Part of a small language model's weights.
Training: a variant of Muon for these matrices, 541M tokens, 4125 steps.
MLP neurons of a small language model. Each row is named by its layer, matrix (up: input weights) and neuron, and shows model dimensions 0-255. Each number is 128 + 24 x the weight over its row's rms, rounded and kept within 0 to 255. Numbers have three digits each.
Before each neuron's rows, "fires on" lists the tokens most often at its 100 highest values on Wikipedia text that the model never trained on.

fires on: "u", "en", "iv", "ent ", "g", "t "
L8.up610:137125092124145128113110126125134166096122126118174117187134172133113146146122177149055084105142179143109101096097143184112143119104100133099133103141111146116162117123177113097122124125089135105124131108138116107158144099108159104112111115134139146159161101172142097152134136100117132171139146141121163129119133092177105149123122166098137121122117149152127137107175158126133142128140124121149149118168151108074136115100129120137111114136131133133137126159144085081124110142145128126137132124101108093147173132125138118159105106105137064132142142163116116151143080096154105155096118118111120112094144114138192115133126133088108122155111121116127146119068107159141190149109149133147153102122158178119126142099117102144117164091121122152105128129187109143094113128136133

fires on: "a", "an", "l", "ro", "u"
L16.up222:153133125140122131161119130074114149130130118133100103080128133155136133070126108089122166145124081124148112136118164150144162110105146117134107122104129171130126114132125144175128082147091133121088145125108153134088130130147108112139097154112158156108115144121113155112145122147082148142099126101098113099154146108141164097138098097103136153177121116141126123145156109107142128110141148117151104129172145125132124148138157139116148115111130095114114128088086138119108127059110105096104148136132167132114114075146119161167162114172159134162118116152156158143140104096092137088097097122145135161107135168105130156103071165181118154132144181177137119143123136156159141113097154144131101142141114136135123097138130081144107069109150132140117124112106077080137129142123154

fires on: "in", "al", "ar", "j", "u", "oun"
L15.up511:099146164101127153176136116121110082128136096146138077103170150134131106083144105145105095169118089134112128106141154112144140110134139077109143140114127132115138116096170154084114126146123128175129120136122124172118079099142136105106129123128153157142095133143125160123127098137097145169113165137141157153156128123121204144133144132139089124165107139128101131131166137178148095159124119138102096116117080110123169065153105115129139117127109137149161143127123096118111144139104117161132141109139087136139123113126132137153133130200130143157172111056130123110132144140114134121099081092170120161083142137118154173116138123128138119165145139138155114113153104095110117125137104105155135101134103152177071112112143115123108163100142127104105116152121124142162102126154122

fires on: "w", "v", "c"
L12.up432:082130119108096170100127158116160138136125117124114104163118119136140105115164120132149162106144136161124106138112137125125125093100138160086101114152102132121121128135158126122125164108127112154170123070084158114130101143121098112129145122120125116071125095162116192123122114129171136137120194125132133152156130095098147167104135112139137071203104137132142090132109134118108115160141097126105130151088146149115115172134101150142182120111136128126154102135088184135171102161143147121146103127140112115097126111100136099144122115140162170134123138156150093116088125133104127155081144136156159118136109117118107114115136140183111150142163138127124115104121147123158130128108139115108121173132135133122126101103106127138118122109115126114115184157043090117130131081158100

fires on: "f", "J", "e"
L16.up555:092107152147124131113100130115112130142115117147095130094107125142139125154090142182110119107083136073163098104099133143084109141098110123164127121118125103109132119142150157152105116174116080155091148109102164136135137132100109106136075175152160090165185133089152107131099133104149145128137148149127142098129126151120134092159112127151122146145096168131205095154129142139134104136104127144124119148118126108149110126147117077118144160103108140150146118136151116108125151112114126154140100074126125124150102148124138147116085160123089102095095070117118106161123134139118129201143131101126139123115141115101130105124151100119138138147158155159150087123097119164160149133097142143125112139100110116125134172145132177108146073177112147130129154139113139180145113147138135

fires on: "ir", "1", "r"
L16.up659:111145123105123113121142113129145159118109137113121109128132156133145104140120110114140088121140147110128133144116081175109149113107136136158118170122112140086147097144090108110105108095149170094139157134074129157120104136126132114138138127111125117154198105153156114159132151089117113135120094084137115130122144127161133182161113125098143119183119143157173127151139124139107125141094145115118166083138115147147095141097115137101131126139157126108159109134147134140143114129118142119119130165122090107174116125155129095142122131135126120157136120152114087147156133141166106128174155154148098148165135139126094141079102128122128117103104145117123100082159107128097115098141130160124153097122111122115133092137061136135173084123119167096095133103113182130129176136106234

fires on: "om", "an ", "e", "i", "an", "f"
L4.up549:134103120163137120093106113135107093191107174154133123101073112159091116103120163155101144147158146128130126124109134121135128136135136143168121148151123139139145117139130141119146101123107126101095142133127140099139086155131149129149108125122108149114100094105188099112092119150146116158106094067115156104164115143117139111135123174146099108136165164103153128096150138110142098104115131154124133148176106092129120109150117153100144171115125170141094111167182114140098195131094114138111117122137086161149091126160107151124115131124145098133157120143110161146095155153133115157134124095135123123152142071107124143139135139122135131085169126140125112105117097167126098119132119132159146166107134130104149138140130133093142078118113132064135123141144137119181125153163059

fires on: "e", "f", "d", "rec", "ou", "in "
L8.up32:170098106150124162136099120145121126114141153096135111148186101128103120105134120131135135176086161155116123126148151126154136145112149126111136128171170126138120121170091110146162126121140121138106135150096129126127098142143126127160109091139112162144146109116119091181141159073141103113128213082125127102084129153118130126134128110151079150087115094110173115142102150131112128103109198160153135139136124127086136132136113103142130134128096102147124139136095090123187135121090114094157120153139121128110095140118091138081123119130095129127109076187088127102136123064098099114144137123120147109152138126089129121144185108122142122128086148076129129112130113141152144156144142140149113104118124105139113175125090138100150116116140160150120103123116151123152128116097117

fires on: "am", "t ", "ers", "am ", "c", " "
L7.up330:148096128131126113121125141146115093101149104122089127132126139172124152076173121145137119123100110175131107106143129150119124158126129112140090111114138139139134133119111143162077147092102100107119105128127134156133101109109074157132091151109136141122133120158159165129076088152130096105112123124153109115135134128120140137152164121119157115158075157110141115131118112124087120125110145127180130198113124145119121160124150110107176144153120186135155143128155194120118088155164111094127107129146152143133124150075134103128140136131149176133072144119136151114098102078164110113147091125127117149126108136116120070137119100134124096118123114153121109121115176162148112112153161132091120139109155173153119106128129131158159168158101134163139163135118080111119104146185103

fires on: "0 ", "on", "on ", "w", "1", "5 "
L8.up748:118100107113146099086132141140140130126121105141144101123129108131129102130165144097196153118167102110106152141092110139128138132119138154132115120186147123093141128163076141117106168134140100066137089115160122142088109138124114137157140116145091164117121093121100121136146133107164167109107167129119154137121140124150135116132168116142118175146111113153122130101126130134156194154121108107095120134128176118144114090142137160110135101133147168122114143137097120149139133144100148141112113139157127128108090121075148145136130120109123091099111149134177151093086139118111119124124131116145177095085172117107089119101176122125146170134145183074108132142120124152164138178158134140069110145151128109125121103127091074169127111146120153139113153102115114154126145123111088

fires on: "v", "h", "c", "ar", "g", "o"
L15.up106:101155092112119095150088122118124134098127101124112113116107151161112102074114116121120122122175126181132109136166120138137108124107098111140155123117124111167131102121063156078118118117140078115139106145116118105155098122125095163151113129118137126117100145145143162107134138110144158136110153131129120169144156179128144137070118135179159152173099135126106065146095132135135121129123146071147134147097136158112125163114131129151204142146140129162159151130103125149136159124076157118102146141121177132110151132139130153128065125118067127139103158152103129129112148116116140137094124143105138124161133196115095157114146138133107122122184179153108123136127143148102161146111131101134136120092124085110097125141127152144112116100099144146101163153125145107142148126125120

fires on: "o", "pro", "ro", "com", "t", "in"
L21.up234:124149099116117140138115109146123152138144100097148133141147135096122152148166151122086136097133168149102128136131118073111151148161157124135118152148117145097153113114134135073126085116135146104131131097146130151137152115099157101125170122115118121075168130143126140172155126134111143133146130112116159110126106146126122165125121125121102145092112103111110171127139070117089185107122110167110153133149106155097154159150146104095140161119109094127130137120111116117115109084090092108118172146129123136173114148111097118137092083140141113138141135137095140135119136154161064146133124187104144128118163109100148151165134128130130114138120182110128100135112122101144168121105187134110133093117143138158117154116145143125134139109129155094158088086115130088133156086195189

fires on: "D", "(", "T", "C", "E"
L8.up333:128127129160150142104113158145134150138111122144163124164132120123128113098180148117096109146153201156099149125151101106147111174148131143135137147115107102115150088130147156143134160154156139146152082121115144123144099172109110154116136123133128109130121122117186118055118151142141127108143071149125133131099147093158117135105136121104100121070094140140121135136158158148105130119122144135130140129125100136127121093135140079099148128105113076106122154100150180101113129102124140115109142104165113118130114102129101173135186127124126172173131125100110113126067118153104092131110115133122138123094087138127164119135131137095087074132144177138125111138106120141119114135159129107145172110135150165169080174132109106165136155151127104108122135095118154113141176094112106

fires on: "t", "of ", "t ", "0", "y ", "tic"
L11.up440:140140204136074116089076103132159120126079123161087123120160110125136114110117082123157116136135168154151089118087115148141154120135091118107139153132133120117120153137136133141127140138134109112140121106102126131089152101117085117116152124136136108115112167139128145153145153134137145121163116113171131184129124090175144094097128092171129094139107142147167127131133123121136142077133116076121123174103087133142103139074103136190144156094165088079154148146098132156164106134112128116144150118111141171116116118133110112124117124131085138115156122134126118095127125143169179149105154139100135142145101136121114165110125173089161167164096169128162141139129157145127134147108142127131149154098108108080122108133152133099140144148115099108131117133159135085126148114096138

fires on: "o", "an ", "w", "6", "W"
L5.up502:123179177065115126166134156137137128121143075110154160110108093135166107148142149145079132091138105164122144167105123140105129107141149122112101123129116129138087124117129119166162075120151099181168158161124164111132105111133130124138152116135142139082145097138103127137143133136159165124151146116101120122111114147089142151098127079127126140163142149068133140111117118151152104116119134159152105136115155116138161152091088100129142125177125121086094152129131140157139151096148096078097068147142140140163110132131120127094140132088184128117125130164103143123096144105073155134100139126119161131095128099117115118139112115120117119141139095140123105167138139083134110118100132129124130154142139077114103090123151124135167129126142139151167140155090116180100131135097118

fires on: "ag", "wh", "f", "ov", "v", "p"
L16.up743:102157105143089142148122121093127107119117154122138122122137123141127180106180143135112121139086127125091104128127135103137143178111103093150099129150145084125139164129116119125119148148126071122137151108109163126171140111165103146141077117128134148166120146100126101126131122116145085106166175180145138134123147115140142081109108142124099121139122116182144168157125167151136097144133154111099138097128177142112073133145111081122098102135094116139116129150150202124126113147127140139194155110128164135115138135123104109172116142155111100080120116148157103116164121125111098114161126164117124150096127078094100095132156123137145118138136105142149108104120120136162132102070154135135113133086109116097116101103143117113108131099124150146089137080159125167143097128144149

fires on: "l", "h", "o", "and "
L11.up39:145183153128168150132114172110081118145103156166124129070186138142134204102097109136103155118151125090136095113107145104119103125099139130166140161154104071105082099150151137137164138114135111176124090122119109166112148123110152086151176097091135142158126082123111139125107103146149139107122120107119147166175124124110132181133165134121134129096107104126153084171142110128120083116119145123116125147123105131129142089112115139121130157148134108121095137111136159111171127127112096135131165109091133118105132151169090148119129130125120106122149130135151095174082177118151115160143083123153129109110153120093157147135121105110154137146147140100139145134100121125124169102105134141106166108130079124108162107130114156130141147137157120099135124118113130130122170153146124

fires on: "i", "g", "u", "ir", "di"
L22.up513:126130167125159117114124176123155139171122094103152109116131134141117094097129121151162130113089102134161150110140151092092165104122100073124141134103171155156142138123134122155147149109142151128135131159112137172170158161091110141108125130148157147121135133164140164165137131114138119118147128118087143071098099112113149137108134131107113122111151124136140085153128124134176093134089111149090127077135106148172130099139148119169101138150097152144150134120154109144178124088107091137101098131147155085144080144145117139159113095131151102149111118121142123111152141078139093169149105101150125131128080121139147157111083071134126117089124173129155118142108142147112106140139097157124133116100155126114089130151096113132105075099105122122110137160164137162136148116176151

fires on: "sp", "e ", "as ", "oc", "ad ", "p"
L11.up707:134158156120123152146099144128125183110126169136109100111131122111117151146135120137174112167159142146138122099128142139125129182133144120128122132174120140115130108096125137117103139138141121078142096088137118096135087130103145112128154166139112136139117119134059144102108130090144144130138198140101119181154077118098153096149120104130140143133136146082095108113175097119102074125104126072157103092123152112118133160183084141126127114152113162121172120118160116112145119088088122136177150164147106149112104130106149149077137126120114098129112128128113155172092078106107093132138162131105134161089129127104122103122169144126102165125118094180122107105119124129140143127152094105117116116106158153133160125148142108136106154159142152099125155150125127103134106126130098

fires on: "ig", "m", "th", "s", "st", "ag"
L11.up348:103116137174102170114138151164112119107098134115099132089151112139125094104120111137115134131165139133107124136141096119138138111146122140126114083130157109170139114110137166110138168137118126110172098146131107135147045133108107121142096153121093136127124148152102111113158126093162158131131111157134115099156134128149142108113116145156126137102094095086099143116103145115157110107191120167173098105139140102174152123084086144138151133131129150114131111102145140107071105123096131140198130116171151180153147158152129111075128078118131176160114119137179130107174121136135158114150117099130116204126125172117129114152143124130129119143131116139127112109119131148104109118142147118154111069119134142147108100151128152121135097112144116135119116137095140178133154111097109

fires on: "u", "ti", "our", "i", "in", "a"
L15.up107:118134151098132128120113124091094171136162152131121118059080151136131111124152109132127139162151192124128075089138172154135133090104147131127131134096160109131129111117109119148127107156118124123145124146076121113127147138099134162156145126155106132111124140148198149141145136087108134128119154131165122102143135100128155089120114124168122119148148139180139110124178135122160118140141144157126107097154058098146113108121145118146129100161119109128100093131100090123107110150141142094105151102164167137137113139127089129173122134146131125132113118087070198151136156109095149133142120126186085137111122132084161136101116160127138135147124107138175105160122089102136114148125143092150151162113084128113084128141143139104110131143114145110109105151116156098124141142153151

fires on: "| ", "oc", "{"
L4.up215:121200088073119127191126161098155098164126102125094135130147171128138165113112120081163126125130144096067145127127134131081125097184165130089114103128111105116143104154092124080111108154099146176125156134144149103150164151116153162159124123182102145097143161118130091134108114152145116138138092129121122134149105168097098134134113108126152094113124135131111140141128133141128110093142155125116128105135099143178134168074153112132142114129126126138080087135111146126113121139103146113122176152096123153144129165102102111134148162121118138162128110110096101118144127132148131105121147136152133113139115147111176110102125109135127125076142116139102177107140088108123129144110122167102152114110139125103128177148088095119100124112104121143150099140115168124162144144116161

fires on: "en", "l", "b", "th", "d", "J"
L21.up308:127138153148172110137111124157131199132163150140116095147113183103146096144133162133118150114116123169142169137120141107115112098116140101116099108125120109124107122152133123118149139167124136116155099115135101172130155129086136126086123089122159140123138107100137117126086131128131177080143146150097143142128120147106159144159136088134058151135127089181175092114108082112127143124099164116187159150094095119147120137086128140131140135133152098086151099139126108112066118152156111142069106121139134118114120129117090123143120144147165124129122135107153156124122104087172110117136137111143124136112116155112131141157138103122142113123133169137104115163147150105141107145104174109122149086113140129166104109144123123102165133081138167161127176156110121099161130163146120

fires on: "un", "es", "en", "i", "d"
L11.up747:126140119183129116145156128152089182142139115102127129155140078135097099146144173141117163124117108154073091122148111103072157074088152118126118163160131152159147122114112097142131131109144158140123113094152144176124130140139110155116163093133116137146118105061094116135138130150093102121154151117178133128132142119098128137126111082113109122140167115148153174122099120132154117143141173151129125066140086087148096115141123114143092115145155103123164102129078081147114133123152137163138134126133151092124115138138116159129141134126148168158142127158102101113091102086174128071109157127135168136108155119139134189127153106122139117151089130107122141151122123097151138135126137123144150090137137121160106139121126103132140125097123104163145173095123111092137118129141134

fires on: "E", "I", "P", "T", "C", "N"
L4.up401:096150151140145083093099175106130155139115121140100160117120106110075144142160175109079119109157203124140106120183106123142132136099142145116154168136151084126170125138161132155161122078150126103112129155126120123136136159145128145127088153111080101111107129108128118133181105105110142117161109125135144157127117146149115115110142099101138126094105141149141116129138160109116136109112119166134152124073106154141148136147121112117157132082090099102080147110177152116108106098110139102151169103173159113141156061164103137116127118130110130113145113126116133137156121132156078156095118132107099127114098148139117148152139160095164113172161149162136131144158128150128118117125164088128126103118130110145104173092133165160129134140113120113107133136086140123152141110112109

fires on: "\n\n", "a ", "an ", "1 "
L5.up564:129151138166110101169078092134131130133143133113131126111136135129110059110124132119117111148110119111097137121182112119112125124126117115082154140118108119135092102066125149131123090082175145139127131108151107146093185126130128105159124135136129127133171121139141174157136206112133135086136141113123103168155096126135134168118138116153125122178113113127137183108152143057117157135127099103126160106156122152146160143098140065129107120142089123148127113150147148137118150120115128083125122099151169115131127132111145134070086143160140128151136083152122149095141167108118106132118143128124127140124095141130145094110144147145113097093136136151117112085136096115149146121112133152104132091108102060132126119133108139161152154126132139124137146144181155171157148163136144

fires on: "i", "an", "l", "in", "In", ". "
L16.up24:139126144169140122091145130136144140130106126139109098085112135153101108101191107158132123118131155107123123093148146105124156122165106145119102113117111094100183104087142120120136147124117136137138090129112128127162105100130138124166137109147148137124154088101104190124108103091103131152147109105136101152155134134145108120150101105138133125129109151129132147128142118132126085158182127098144132120172109125139139135088120132122095149170154090156096108098139134116118147152148147147071145123164098122102113142183113066172128095123126161105153125101091093096132160108147157136148131140150148117124138139112162150144104183154161103133112102104124156185149131108147111181154148147145124147076171178104087136089167102117131133124135133115142138154088124112094101112109135

fires on: " ", "of ", "and ", "at ", "the "
L7.up310:117115143134145089112120163181177108104140136185127137149174113124148113182154134184152138127131108110112157088110114118104095125118149146117084167110134125119177106100109098144150144099132133156107121101131120140120102145143118097128147140166112111100104138094098163150174123127119114145122111130131105157184109133122151136149122085122126124117145138146067113087141119115138127158134108123124138180123066146128101138115145113161150094100095106141138123108123143119129147103099114124145160151098102093119104171098101126152163110138121174129127118117052125115122124147125116149145152159091110131156120122119149093099169133122096067165153136149142129090144143140184082124111142159122157131129097134140122128113166101110136133153098156130118168107152121137152120164122138

fires on: "/", "ir", "-", "est ", "est", " "
L5.up248:121085128136124135116104116116124126099140099187173146148153122157136090111127134119125134096159123126091115128137128133094104122114138127154119149127128154114096171087129106070116125130100132107114119156128125175121092123163121120103126153159113106117173111121155168082148143144131143115142119137146128129186156136134168126146157101152155081139116119151134153140118133083082108101113124162132175127135137090167136135154146127114132126152125140105113096136118176047078131093149108144149094058144104136136106133131114117122140107074107116116129140136125132153116163138064113161134138123140130110087111145170178103130107153179123132163157145110120155153143120157142133107108144128183122102130129100109124091145129143115118158146096134094138161146113164130120110125167161

fires on: "el", "us", "u", "por", "ac"
L11.up76:135134141149117144137095116125148124181139079120117123116137125124139088160135122125101131130091089085126173084114164172147096144113139097159109133115159107143188133148118095141097173128130199116121135171161128146109131121167083148120107125116074109141140128093154081099138095143130099136165133116134121137134110141128131146153146110116092126140108120108142070139140125167122118131123189148138159090134147135144119142137148084118141128150087125127148114108117139138149131099097114096128147091168110168124112151087088147160123081146121116128161155127121144123155144135117108099118142156153141157115109110131150104121100164133097144120153112169098136132091165143115137156130057134096120109116098123106121070127101158142130099141152109150112114119121187135155106126144143

fires on: "(", "l", "il", "b", "f", ": "
L22.up22:113094122183100082117126080149134154164093125111126127127136161124156142102123101173082128128081112148141133123085132127144110103112112136102090089129133119142135131139119115100127144147143106147080136117119188160128138152100125130116109110123098119112181118105135129181136130157107126094163103156104159134131071157111118118133101120158154117160123122124160098127142120136164166171093139119143106150112100097161125137143158145049111134130156096144123103155122115119111090126129143151112092135185114150118133133130154148154127122143089126150162141111110077155122117135108127151124122157116142151171133128134104107159174144109146097113090102138098113196134132118141094130104132106175108138135110146123148142115131163154147115104126176110151112116105127175156104171108134

fires on: "h ", "ad", "th ", "of ", "t ", " "
L7.up678:102132137091141136125104169123181134122131100138137145107119151111152094122144130135163135116108131085139114106140132156104115107117132156155157118114125133143134164112106104155135124162133136138132096146104145134115095135161111091076119091155156112154170152103145142163129106151167129121146132089126094120129119128147166116106175103158117139110096137161151158144158128120140147084137077110121103151119080114110121130048141124119101105115134112077111149130132144146181095065105105128111119143092156148153107129118115134125144143130102142153117149148083089105163182126139161191124078162091126122167129133119163112095130140107102087114115104129150115107127151129147088086153148139092099131102142117144129157129128164122186097148107139155144141122153116121122107145101142

fires on: "ou", "e", "ev", "el", "ther ", "v"
L4.up656:111123109176132136153144128138144119107118166139111160122171129148117159154127118135068140096116133143114144129135104146131171135146104175146148110124162124115136135183100135097121146120122117101144140122106127121129120139165112158118150106141160115113146115099104153159139142133157124131140145135171149128129136110119105152134071116109073117108112131114121093124109153134148073089123150132162132098140125134117117150110124137120118111117137070123127110137154110117175135122094139102134108102128130159161129132129104162102125119137160099185146121129105103073107114115140124089078169138117078125145198138128128111164119129143144132109102159134141138158130148125131139102056101173164120114107112126059131171166128175119094136105095150166156083106135118105176169103112113

fires on: "in", "o", "con", "ti", "at"
L15.up649:150144115119067127184112118130099116146140135132144117180128158199107141136144109130127115121120169141107107143170146128115146134119157165136151153145121168111132159076146131116158103123133107103123107141085148104098166112084109115145154075148101135109132119116090194089149140124114125155144097166124155152135110119105131160126143104133157165112087112112178175116148128093147172167121140107127170100103170142144137186129139132169137137086133155117177109188149120132147130075121069110123112164132121131113099136070106114095125108127106121134118131123101119100137119138162108136138127104123136112115131163095144105129152114169141107130158096135137110127117126134118129119126130106130116167098143123098104139135141122129145112121140170104112108147120138093128159106163104

fires on: "e", "as", "g", "is", "us", "A"
L19.up384:148131139157132158101060115090113094141170086119145132149131142120118149173105112129126118114081081117115124145149136134122132155114161163156141139140129125110108109132174140121082161104113128151099148116087148142114068140105116151155122153151087145118135137141120105067096137102151171143095131090114121130122112143100138126160148121137102157139110119109152081145140128147117116127144130131141145128162101155155104142134112099103066170122102112127178149135082117176119112122134102170079126100111150124143133122134158114128115109114111133118124136112125159125151103156131139134115131120116075127117079114084146134158121147145156099155202154131119102113116123143155119102131143104072125111134156122083108130158157122138133129127154136095164152138141135169183125149071139

fires on: "in ", "| ", " ", "of ", ": ", ". "
L17.up621:133182160148138127138108153171088144121125106159098160157131144164148100088110112098139051140135144177145116125182105131108157116126123141156119150149074112079148126148152110134120096088173113137160131130118123129126128157161164146127189130121134106112148113073165104150179171114127120107133136156104136124096124129122132182169141168095096113141123125126134122150148140124118131093106138128115082123075098103133114135134107111111124124148147122131168116139139154136166111120081127158179111106164142129119097158172152089102105127114145124088103106146152108117084119142099116167120133142114115111110116118129136162144099117120167105093119114125101138144077101114120156084125170093136136143131146109137118165135118119120092136114121116126124146155105141144107113164114122

fires on: "con", "in", "b", "ati", "r"
L22.up144:136151139157094124152137149113176120174136133159109113123153118149102142148090106119167128132135116166097100131137128115114124089109142148135197120150126137108114146169096113142154131124127122108160147119118161156070127148139141096174099139143136128101148122148122142125078134139137110125124114121139130136100109137091134074134121101117160157127141138116133169128133156146157118130162105162152097094168137144157151101123162099154143094083100147161167149130135083150079134122148171157124135131150144158096074140114134113151103132117123139128151149085126089104155100128109146120138135104090173125085103139084106154129109105131103124115148069134108134164111152131124116108102117117098106168060105091114138142118136125155138096118157120113099107186157135098132125098165142

fires on: "ir", "our", " ", "ed ", "A ", "st "
L4.up114:133112140150118150128120117172144128143128115150134158129113087140117092144130178116098126145133084171129153148111102124132108114132162132131112123148159139145085118116140148147099139115104126104134076139095182142132138053144117099136117145128142105104146148121126122128151109123112110178114121103150118074170096123132166113120173130158160102148122112177119103157142165107106113138100167120086171138146113136181128127163094155133140097182120119082141110168135135134136152139094124149138135095120137117095158121110131164140156151121134098154095102086108165152134139131140137103169102083144121118100142109169150085137174109152126116119145106088130101123133141098143125127091157110149125098100089098098084114122155156126134137101139150136093136091071140117162133139110128

fires on: "en", "e", "be", "b", "ar"
L17.up299:121123155109125134118122133161175115145132157115153130169156142083121103133098130114107154145097115153107098145067130103128110099113126101139111161159118087128136125113160151134134137139105140131125157103146137150125148128104099117134178129075117110133185120119156172124128112099120140146119162129145137131151141107130119146151141101114105126153083138127135149135115161138123147142110123096171146133080137175164118154135134149133141137095138121074086112108138170101141123124127128123149121096157129105133135122091105112153152139142103084137131138141113159119163165089113105158130098131200123148110140092118102102161099098142099151115080119154099101115146080129125155170117161075128136151105125171135100112157161079103129116079121162137144119169140148145190158155142104

fires on: "om", "s ", "ame ", "ch ", ": "
L4.up725:084166172170102147152144110128097088110114134133093150117154143096122114147124130138096117091131157146142135093098104148157128078109117144132133107099124102092149084137126111125147169113095094147149117095153113136184126125105091097140142149111182145102139158137117065119120160139097143150190133117156137139133112139159104154149135107160117170150153150138130133097148103124143136148099127125115093134119141149173174119122136118157106125141120156104120138125143135139111142156139147118121128159155192174109175131106115149115110161176153102140129133089076126129127097142072137124120109091070144129125114131144105127104119146176138072136111117134101124127110117151127116124154150151125121077147129115147105126081132090113133149156139121158107114160154142166139115126101121

fires on: "as ", "is ", "s ", "e ", "was ", "es "
L8.up261:143139157098127144157061136135158165119137154080134179140087135174117139104136143115121100142160122143149088099149114114127159117141122164129090107129113123142124099114140112105165112122129183125190166128160098093138117133101138131155087162156137118129103125126080160124117131134152147103162149120116124169106131103138172099125170127135095118168155111154145112081103139142095096134136149102094109091121116097072111105141155136128160115163108130134132133135167117170078130143091147115135171107152146133149126102149148124147190126092149113115124150122135124175142121089111167150137135142110111142118109106144087180124092135150103125130088118156102131088126120120107116109128118147103150140114103131091115105140116130160086150153175112148151134137122114114107147141109099

fires on: "a", "| ", "ear", "of ", "ol", "ou"
L5.up205:145173097118161134124128147148158145131124115126126131128117121118111105120113124103184125135109098130107154109145101147083185122127097135148150123078126138102095121167125098104129129091112094133130131141148145141109081136125156130178121073079141102122120130129148117166098121145099133132135137149112142130103165123156133149155126135134136155145120142109150107145154142143134121085130117098146104106104120164146129120149137121163130157125125079220151167157107137101114155131148126137143138149144127115124138123187114137099117106135123197132110116131166159116123064093104121126102128136131133129120134150180114178102131120139134125147105120148124114124087118109115147120134170151125139141094164141059176100099068107104094150138150118108151160139126087155180130116104155

fires on: "s", "th", "ti", "| ", "u", "ing"
L12.up764:155133103135102152148097133132096130116081102125116117093133141192163107144146145121137138148143127155096106101118135158108128147102095111102123140130165121155150121094116082107143150133120156148148173119142112104140089175151144130155139191128100115158126119118122108133145092143129151150078143148163111122154106161110107112167110120131177105080072146144176123115123105111170100089163138142128149140146100072125118154128094145157100138095133102139105110127151133152090105109122115137147125135130165169084165105160154126148156131154110150132159129161128170138139091111107113073104107128116099164098128130112099135113133096093130111116139131147089123145122148160151113152102157163112078106130105143149111149129124110119106147096097136135105121160109097099129161150161141

fires on: "in", "d", "n", "b", "v"
L12.up409:100123127129107111156151083131150097128136158093084136080122125135123097149124116137143113140174167108103119188129149147120169182102059139129137122131104129108170094123141097140117098130098128117133140127102166128108128159116168117097133128130137175092113095127142126165140131123192129111122116124126124126111120146087122152108169066125114114197076118093106131162119158118140081148130111157126094105111140090104139154143104111118168145114112089129106141129126131137131158127137135123122131148122132131111139115093159087164157117114133149136110131137150156122162135107124129164139144092149135124083168180132128138108150124197165148139115117093127110128105133162178101166095116118163126141097120078139103118145111112119125123115169138116124105149114152109131138089136125

fires on: "l", "he ", "h", "st", "f"
L11.up305:146123142139137118141103148136125124106135118151121135130132123146171142139107134117082153151105134142136087166131116144119076130123091138140135111158123113099062161162112194114237120132137124138134100120100149131141155175149081144096159135145138094123107148122143118132097142163139135117113178114169112141136101085113134112118098156119138118077112083165154092145138071106097105157094138132121121153094123166138160145131090126110106137103139142110125141079085191117117116108142117134118140141163163113165144115117135091118092129108122131129130132110115113120119122099151120124136112136128154134115113114116144153143119077152121140157144185127122128155164159165143121150119131138140099142138086090140140135125110144125107113118136128128122186157088154107152120176131127

fires on: "g", "in", "c", "il", "i", "em"
L12.up164:143149143137148121118136157169119138196160125112107117131126145172133089137146121101113126076103124101101192149080148130096117117123109105139111085117134071180130095167159074090152117135123120153139137124128128151127097127168106124111136095160118127109138156157166131069150171091166081133117158101117103125147129090138158132084132121135168098118170129139133118133117098147116149120173128112139129108141121100143124105168116170143126130103140125093130131113142098129143104079139111164131113168145112170127094106081124149141107133133128108169164116118112113126146164116129135125125104164092124120158109097111152136145132091148076096091101151112153100141130140118127144144154124118139156158144148124132126119126111093120140114132160116121165117161118145127145100131184175

fires on: "1", "1 "
L7.up284:138143155114120111140134103164150184170157123117088126117091113143125130124121135111163125135086097107136141123112123149093139135160120143108121127155137113131117119147154147131133126089163123101129155124110144120062131136150152157122146083157107093136166106168122105153133108128128110096158161085107143124126139156176116160141094086106124117157106147137148159109141131142139094096145156140116136087127104123126121108104118091122065138113113132157154095151129162144114153130110154150127139161162156129165122137148162140138135116129144100108130125102090162133145168154110068138180108152171126128122117125161138109096100140129117076134064138136090079094137098094157138117157136126111137079098123134101092098132164111138125123107116162101139162143125120164123188137082143